config.toml
positions = "rope"
attn_scale = 0.125
init_std_qkv = 0.0227
lr_mult_up = 0.636
lr_head = 0.00306
MLP neurons of a small language model. Each row is named by its layer, matrix (up: input weights) and neuron, and shows model dimensions 256-319. Each number is 50 + 12 x the weight over its row's rms, rounded and kept within 0 to 99.
Before each neuron's rows, "fires after" lists the tokens most often just before its 100 highest values on Wikipedia text that the model never trained on. A number after a token or word is its count.

fires after: " " 67, " (" 12, "1" 12, "×" 4
L7.up616:61 37 53 48 52 35 71 57 25 45 57 59 53 65 43 47 47 58 35 47 59 47 50 35 48 43 60 41 58 38 46 43 53 34 59 60 47 57 53 36 29 63 39 38 60 32 66 65 56 55 37 35 66 49 29 57 51 59 51 63 53 39 78 68

fires after: " " 34, " took" 8, " has" 6, ":" 6, " have" 5
L6.up196:42 46 46 41 23 43 34 56 43 61 52 59 63 54 44 50 47 48 48 54 44 61 33 55 36 34 66 67 46 40 30 49 56 52 59 52 40 40 34 57 37 59 68 65 53 39 42 31 63 45 69 45 55 45 54 63 49 48 67 52 50 71 54 59

fires after: " S" 14, "s" 12, "S" 11, " K" 9, " N" 7, "H" 5
L2.up1167:49 53 49 50 48 33 36 65 61 51 35 49 47 49 52 35 52 53 32 74 50 62 42 54 48 66 67 60 41 52 51 50 50 44 48 64 46 41 24 36 59 60 32 29 50 50 80 62 55 51 32 53 40 62 34 41 45 55 45 61 53 61 44 42

fires after: "'" 57, " the" 16
L7.up921:47 60 39 62 52 53 72 45 39 50 49 40 41 67 36 19 84 40 38 43 45 25 73 59 43 48 43 56 55 37 79 38 68 45 58 41 50 70 57 27 51 58 63 50 55 48 51 36 47 53 38 52 63 61 59 46 61 68 50 51 66 49 63 49

fires after: " T" 12, " \"" 11, "-" 9, " (" 9, " m" 8, "T" 5
L2.up790:53 38 67 44 50 56 49 65 43 56 33 53 72 47 45 69 61 59 24 51 64 48 62 53 32 34 73 36 42 25 62 47 61 50 67 38 54 48 45 70 39 40 38 40 29 42 45 24 50 54 44 50 45 59 47 50 60 67 29 50 44 29 38 57

fires after: " " 56, " R" 9, " Al" 5
L7.up24:54 43 42 35 49 43 52 62 51 51 51 52 46 59 48 32 42 56 74 65 35 56 72 57 55 45 58 35 50 38 65 67 63 44 44 62 58 44 64 27 78 45 61 44 58 55 52 68 42 83 43 69 59 57 64 55 50 53 15 44 45 34 55 38

fires after: " C" 15, " R" 14, "-" 13, "|" 5, " r" 4, "C" 4
L2.up55:36 61 44 47 52 75 61 56 48 49 34 64 53 64 52 37 64 56 78 48 62 41 61 57 25 17 56 52 43 41 75 63 53 71 53 51 65 54 56 48 61 50 62 43 34 47 66 61 31 59 47 61 43 46 53 40 50 54 40 41 29 47 52 62

fires after: "," 42, " " 13, " December" 8, " August" 7, " October" 5, " September" 4
L6.up103:41 49 47 57 39 50 47 59 37 80 66 54 62 69 43 32 42 56 52 35 40 61 27 54 66 64 20 53 50 34 65 55 66 36 51 62 43 47 48 56 58 50 52 63 48 56 87 39 51 49 61 42 35 61 57 59 37 55 58 73 57 54 49 63

fires after: " R" 16, " Sh" 15, "-" 14, " T" 7, " L" 5, " h" 5
L2.up1138:72 35 54 29 50 49 54 70 36 48 50 66 50 37 68 46 47 32 48 66 53 57 43 59 51 49 56 43 69 40 52 56 72 55 38 49 51 28 54 62 61 63 60 47 51 40 26 50 54 42 47 34 48 47 75 57 53 58 46 46 62 74 31 43

fires after: "1" 97
L2.up731:44 26 58 59 52 56 57 57 54 45 47 51 53 66 21 38 74 42 62 43 39 44 38 52 57 72 56 50 60 52 37 28 44 54 41 86 54 39 65 44 57 45 52 49 41 54 50 49 42 44 61 56 44 39 49 57 50 48 39 55 44 48 55 52

fires after: "\n" 86
L2.up624:32 64 88 79 53 56 53 54 44 59 68 47 40 42 47 63 44 29 58 72 17 51 58 66 50 58 43 66 58 42 42 63 43 31 34 58 72 55 22 63 70 57 47 38 50 51 32 41 59 47 43 46 60 47 50 61 43 62 35 63 65 63 43 45

fires after: " |" 54, "0" 13, " N" 6, "5" 4
L2.up216:38 46 48 47 43 42 68 32 87 67 24 67 62 36 33 41 45 75 58 52 43 49 58 45 34 67 48 39 47 51 51 97 47 54 44 48 65 33 31 56 72 70 45 56 31 51 51 60 60 38 47 61 34 54 55 59 75 51 46 45 30 40 35 36

fires after: "-" 35, " \"" 15, " (" 8
L2.up670:54 58 47 55 58 36 36 70 63 44 30 59 49 30 63 52 54 47 33 45 60 35 37 43 57 49 64 47 48 42 57 44 38 40 60 29 40 62 55 68 36 38 52 33 48 53 47 59 32 45 44 61 43 70 35 65 45 51 37 52 40 59 41 39

fires after: " " 83, "′" 6
L8.up225:46 71 55 51 45 60 56 55 26 55 32 64 38 74 43 47 57 46 68 56 51 61 34 48 42 60 56 48 49 43 57 53 28 38 38 42 44 39 44 81 42 47 62 25 57 43 49 51 64 47 53 37 53 69 42 58 49 32 94 64 45 33 48 75

fires after: "\n" 99
L2.up14:50 54 76 61 50 49 35 50 50 50 51 58 53 56 56 71 50 45 50 82 60 48 73 49 50 31 47 44 50 53 50 51 45 53 54 43 63 67 31 33 54 70 31 56 39 34 53 48 36 54 62 47 33 45 65 53 70 41 54 47 51 48 50 49

fires after: "-" 44, " (" 16, " \"" 15
L2.up358:44 43 53 51 47 48 56 50 55 59 56 61 62 40 50 51 46 52 34 47 63 54 52 56 47 39 45 44 67 52 42 50 45 32 53 30 29 63 42 59 46 32 36 22 51 25 26 37 67 54 83 66 55 53 50 42 60 70 46 70 48 53 13 34

fires after: "-" 26, " (" 15, " \"" 11, "\n" 4
L4.up684:30 33 32 47 50 51 44 50 45 33 51 62 70 70 51 61 53 46 57 57 52 37 60 45 46 36 49 59 52 33 49 24 51 46 34 54 59 63 55 58 36 59 39 24 62 48 43 29 45 47 58 55 51 63 46 31 74 59 48 66 49 47 48 35

fires after: " " 47, "-" 6, " Primary" 4, "1" 4
L7.up484:77 45 27 14 53 19 63 41 58 46 65 60 75 43 52 60 32 41 48 49 69 48 47 51 50 49 55 49 52 30 37 51 45 42 34 50 72 47 61 52 57 32 49 56 80 54 56 44 52 49 60 28 48 54 52 48 57 73 59 53 49 50 54 63

fires after: " T" 23, " t" 17, "-" 15, " l" 8, " \"" 7, " s" 4
L2.up1181:53 45 28 50 27 51 50 35 33 75 55 39 65 40 30 34 28 23 43 65 55 61 40 47 52 28 36 36 75 26 40 55 38 48 27 38 32 58 56 43 48 61 66 54 52 32 38 52 42 56 40 38 55 37 54 59 50 61 44 55 40 48 68 40

fires after: "1" 34, " Ev" 6, " cons" 4, " Summer" 4, "j" 4
L7.up714:57 31 56 42 47 52 57 46 56 43 75 47 47 43 40 33 79 33 48 51 36 44 46 54 41 41 41 49 64 50 57 48 47 66 38 65 62 57 57 57 44 41 40 46 72 31 61 59 36 47 64 41 41 60 51 43 70 29 22 72 31 50 55 42

fires after: " " 65, " a" 9, "1" 5
L9.up641:52 63 47 49 49 50 32 59 48 60 60 63 43 57 55 52 41 20 43 48 39 61 67 45 47 57 73 49 54 42 53 59 69 44 32 67 23 60 35 68 73 60 76 61 28 54 27 34 39 60 50 65 56 76 59 73 54 54 43 43 41 60 74 26

fires after: " S" 31, " member" 18, "S" 10, " Fellow" 5, " V" 4
L2.up786:53 44 57 57 43 43 67 51 56 33 46 48 22 63 63 39 62 54 46 63 39 68 58 51 58 63 41 65 66 52 51 49 61 55 34 64 65 69 28 44 56 46 28 48 64 42 45 52 62 41 23 46 50 47 37 58 49 49 44 59 39 42 57 45

fires after: " " 65, "eg" 4
L9.up936:43 40 55 44 47 48 46 62 21 53 53 74 29 68 33 34 43 53 39 43 48 40 47 52 41 53 56 66 38 40 76 31 70 36 39 42 49 47 32 72 76 65 44 65 70 24 60 51 74 61 54 36 56 57 56 72 41 37 95 66 33 56 52 46

fires after: "\n" 59, "1" 35
L2.up912:42 43 51 65 50 34 64 62 46 66 47 75 50 57 41 72 46 31 42 63 43 58 56 53 49 70 56 42 62 44 51 53 44 52 50 54 41 41 42 52 52 98 43 70 52 32 50 35 48 35 57 31 45 46 40 57 39 58 48 72 26 56 18 55

fires after: " " 36, "′" 8, "5" 6, "2" 6, "1" 5, " −" 5
L7.up510:62 53 36 71 47 40 40 56 61 39 52 40 64 40 47 37 38 61 41 49 67 57 41 50 41 47 47 26 49 43 70 66 44 58 56 35 48 46 87 66 60 48 54 36 69 44 53 35 40 58 53 49 47 48 45 48 69 42 53 51 54 52 43 59

fires after: " (" 30, " " 13, "-" 11, " \"" 11, " continued" 4
L2.up546:48 48 56 46 40 30 54 61 41 54 77 66 52 53 60 56 52 48 55 58 61 42 31 54 56 31 52 47 60 41 30 46 47 33 57 55 56 36 73 56 43 68 51 38 59 62 42 43 61 66 54 38 50 54 59 48 56 56 22 84 67 64 49 46

fires after: " " 29, "1" 27, " on" 11, "3" 4
L9.up959:45 28 59 47 35 51 47 51 63 48 58 54 64 52 52 67 20 50 47 53 66 55 42 45 45 54 65 45 55 43 51 51 37 36 54 17 30 54 64 46 57 53 37 64 31 38 45 38 39 62 41 62 61 42 43 68 69 55 48 51 62 58 62 49

fires after: "\n" 42, "==" 9, "===" 4
L8.up804:42 63 52 55 56 73 60 49 45 59 51 54 59 40 42 53 55 43 42 62 73 33 55 62 46 81 73 38 67 50 68 37 17 53 56 23 57 43 43 43 41 45 46 56 48 48 65 61 34 54 64 50 39 64 39 60 42 39 72 61 09 45 54 45

fires after: "0" 29, "5" 11, " Sp" 6, "1" 6, "th" 5
L6.up640:45 44 43 46 35 45 43 42 78 35 33 48 39 48 68 30 32 56 58 56 32 30 29 43 48 50 65 47 51 57 40 53 56 58 48 39 47 51 39 23 56 57 65 58 32 44 50 51 73 51 63 60 67 45 49 64 59 32 56 47 44 21 45 35

fires after: " " 32, "0" 14, "1" 10, "3" 6, "4" 4, "5" 4
L9.up27:33 64 45 36 54 36 62 42 72 56 73 60 55 32 51 42 55 45 61 29 41 52 46 37 74 25 48 54 60 47 53 50 50 49 45 35 42 47 51 44 45 55 57 62 34 54 54 57 70 47 28 52 42 31 49 63 35 76 61 37 35 45 30 21

fires after: "0" 20, "5" 14, " o" 8, "8" 6, "k" 6, "2" 6
L4.up331:37 51 37 35 61 34 67 38 66 48 44 48 49 54 60 45 54 49 60 35 42 44 68 44 59 50 69 47 50 62 43 31 50 44 30 48 43 44 56 45 61 64 58 53 44 65 57 56 36 53 42 45 48 78 69 62 47 44 42 50 20 42 31 64

fires after: " " 30, " $" 14, "." 7, " of" 5, "$" 4, ":" 4
L7.up93:25 40 46 42 32 48 34 48 35 56 43 52 46 75 45 53 51 50 47 57 36 40 36 47 38 45 65 55 42 60 57 48 48 31 40 57 58 52 31 50 68 55 45 73 69 37 29 50 45 35 45 40 38 61 51 44 47 27 52 54 70 57 48 30

fires after: " " 43, "." 8, " $" 6, " |" 6, " (" 5, "\n" 5
L7.up131:59 53 31 61 54 40 64 46 38 44 52 57 63 51 56 54 36 59 59 32 54 56 50 67 50 56 41 48 49 35 50 54 55 50 31 63 71 50 43 58 59 45 56 37 51 53 51 36 73 47 50 47 51 54 45 24 38 42 46 70 43 32 58 49

fires after: " of" 38, "'" 11, " the" 9, " among" 6
L8.up484:43 63 52 48 34 43 79 39 42 53 45 54 64 67 50 55 52 58 48 50 73 43 45 45 36 35 37 44 45 50 86 42 52 66 54 63 44 56 24 50 48 46 46 53 46 49 26 38 59 69 48 56 57 50 66 70 51 74 48 42 48 45 65 23

fires after: "\n" 100
L2.up271:40 65 63 61 25 43 43 52 61 51 54 72 54 64 40 41 52 43 47 82 33 52 90 37 52 61 35 57 59 25 50 48 42 57 46 47 47 43 58 59 71 59 46 50 43 36 45 51 53 67 44 31 37 71 46 53 69 51 61 45 58 55 35 50

fires after: "." 27, "2" 13, "0" 10, "5" 10, "3" 6, "\n" 4
L4.up239:58 59 62 51 44 63 55 35 36 42 55 50 40 63 43 37 70 48 68 47 86 38 61 52 38 42 40 62 57 46 53 51 56 56 44 49 47 58 46 38 36 56 39 45 40 60 74 46 43 49 57 55 53 46 60 56 43 47 59 42 25 68 72 26

fires after: "1" 43, "2" 27, " S" 4
L6.up410:53 56 36 47 20 47 46 63 51 36 57 51 43 65 56 42 31 55 64 48 57 64 54 79 47 65 17 19 42 66 47 49 50 45 58 60 60 27 60 63 25 49 39 54 54 50 37 52 47 37 37 46 49 41 59 40 36 41 32 63 42 44 33 45

fires after: " " 46, " (" 27
L7.up289:31 44 43 50 44 35 34 41 33 56 51 44 48 55 60 16 35 62 70 54 52 36 46 52 47 57 54 33 56 40 61 50 41 50 55 74 44 45 37 35 54 24 53 65 61 54 66 44 52 55 44 59 72 30 28 48 54 36 37 70 51 54 25 49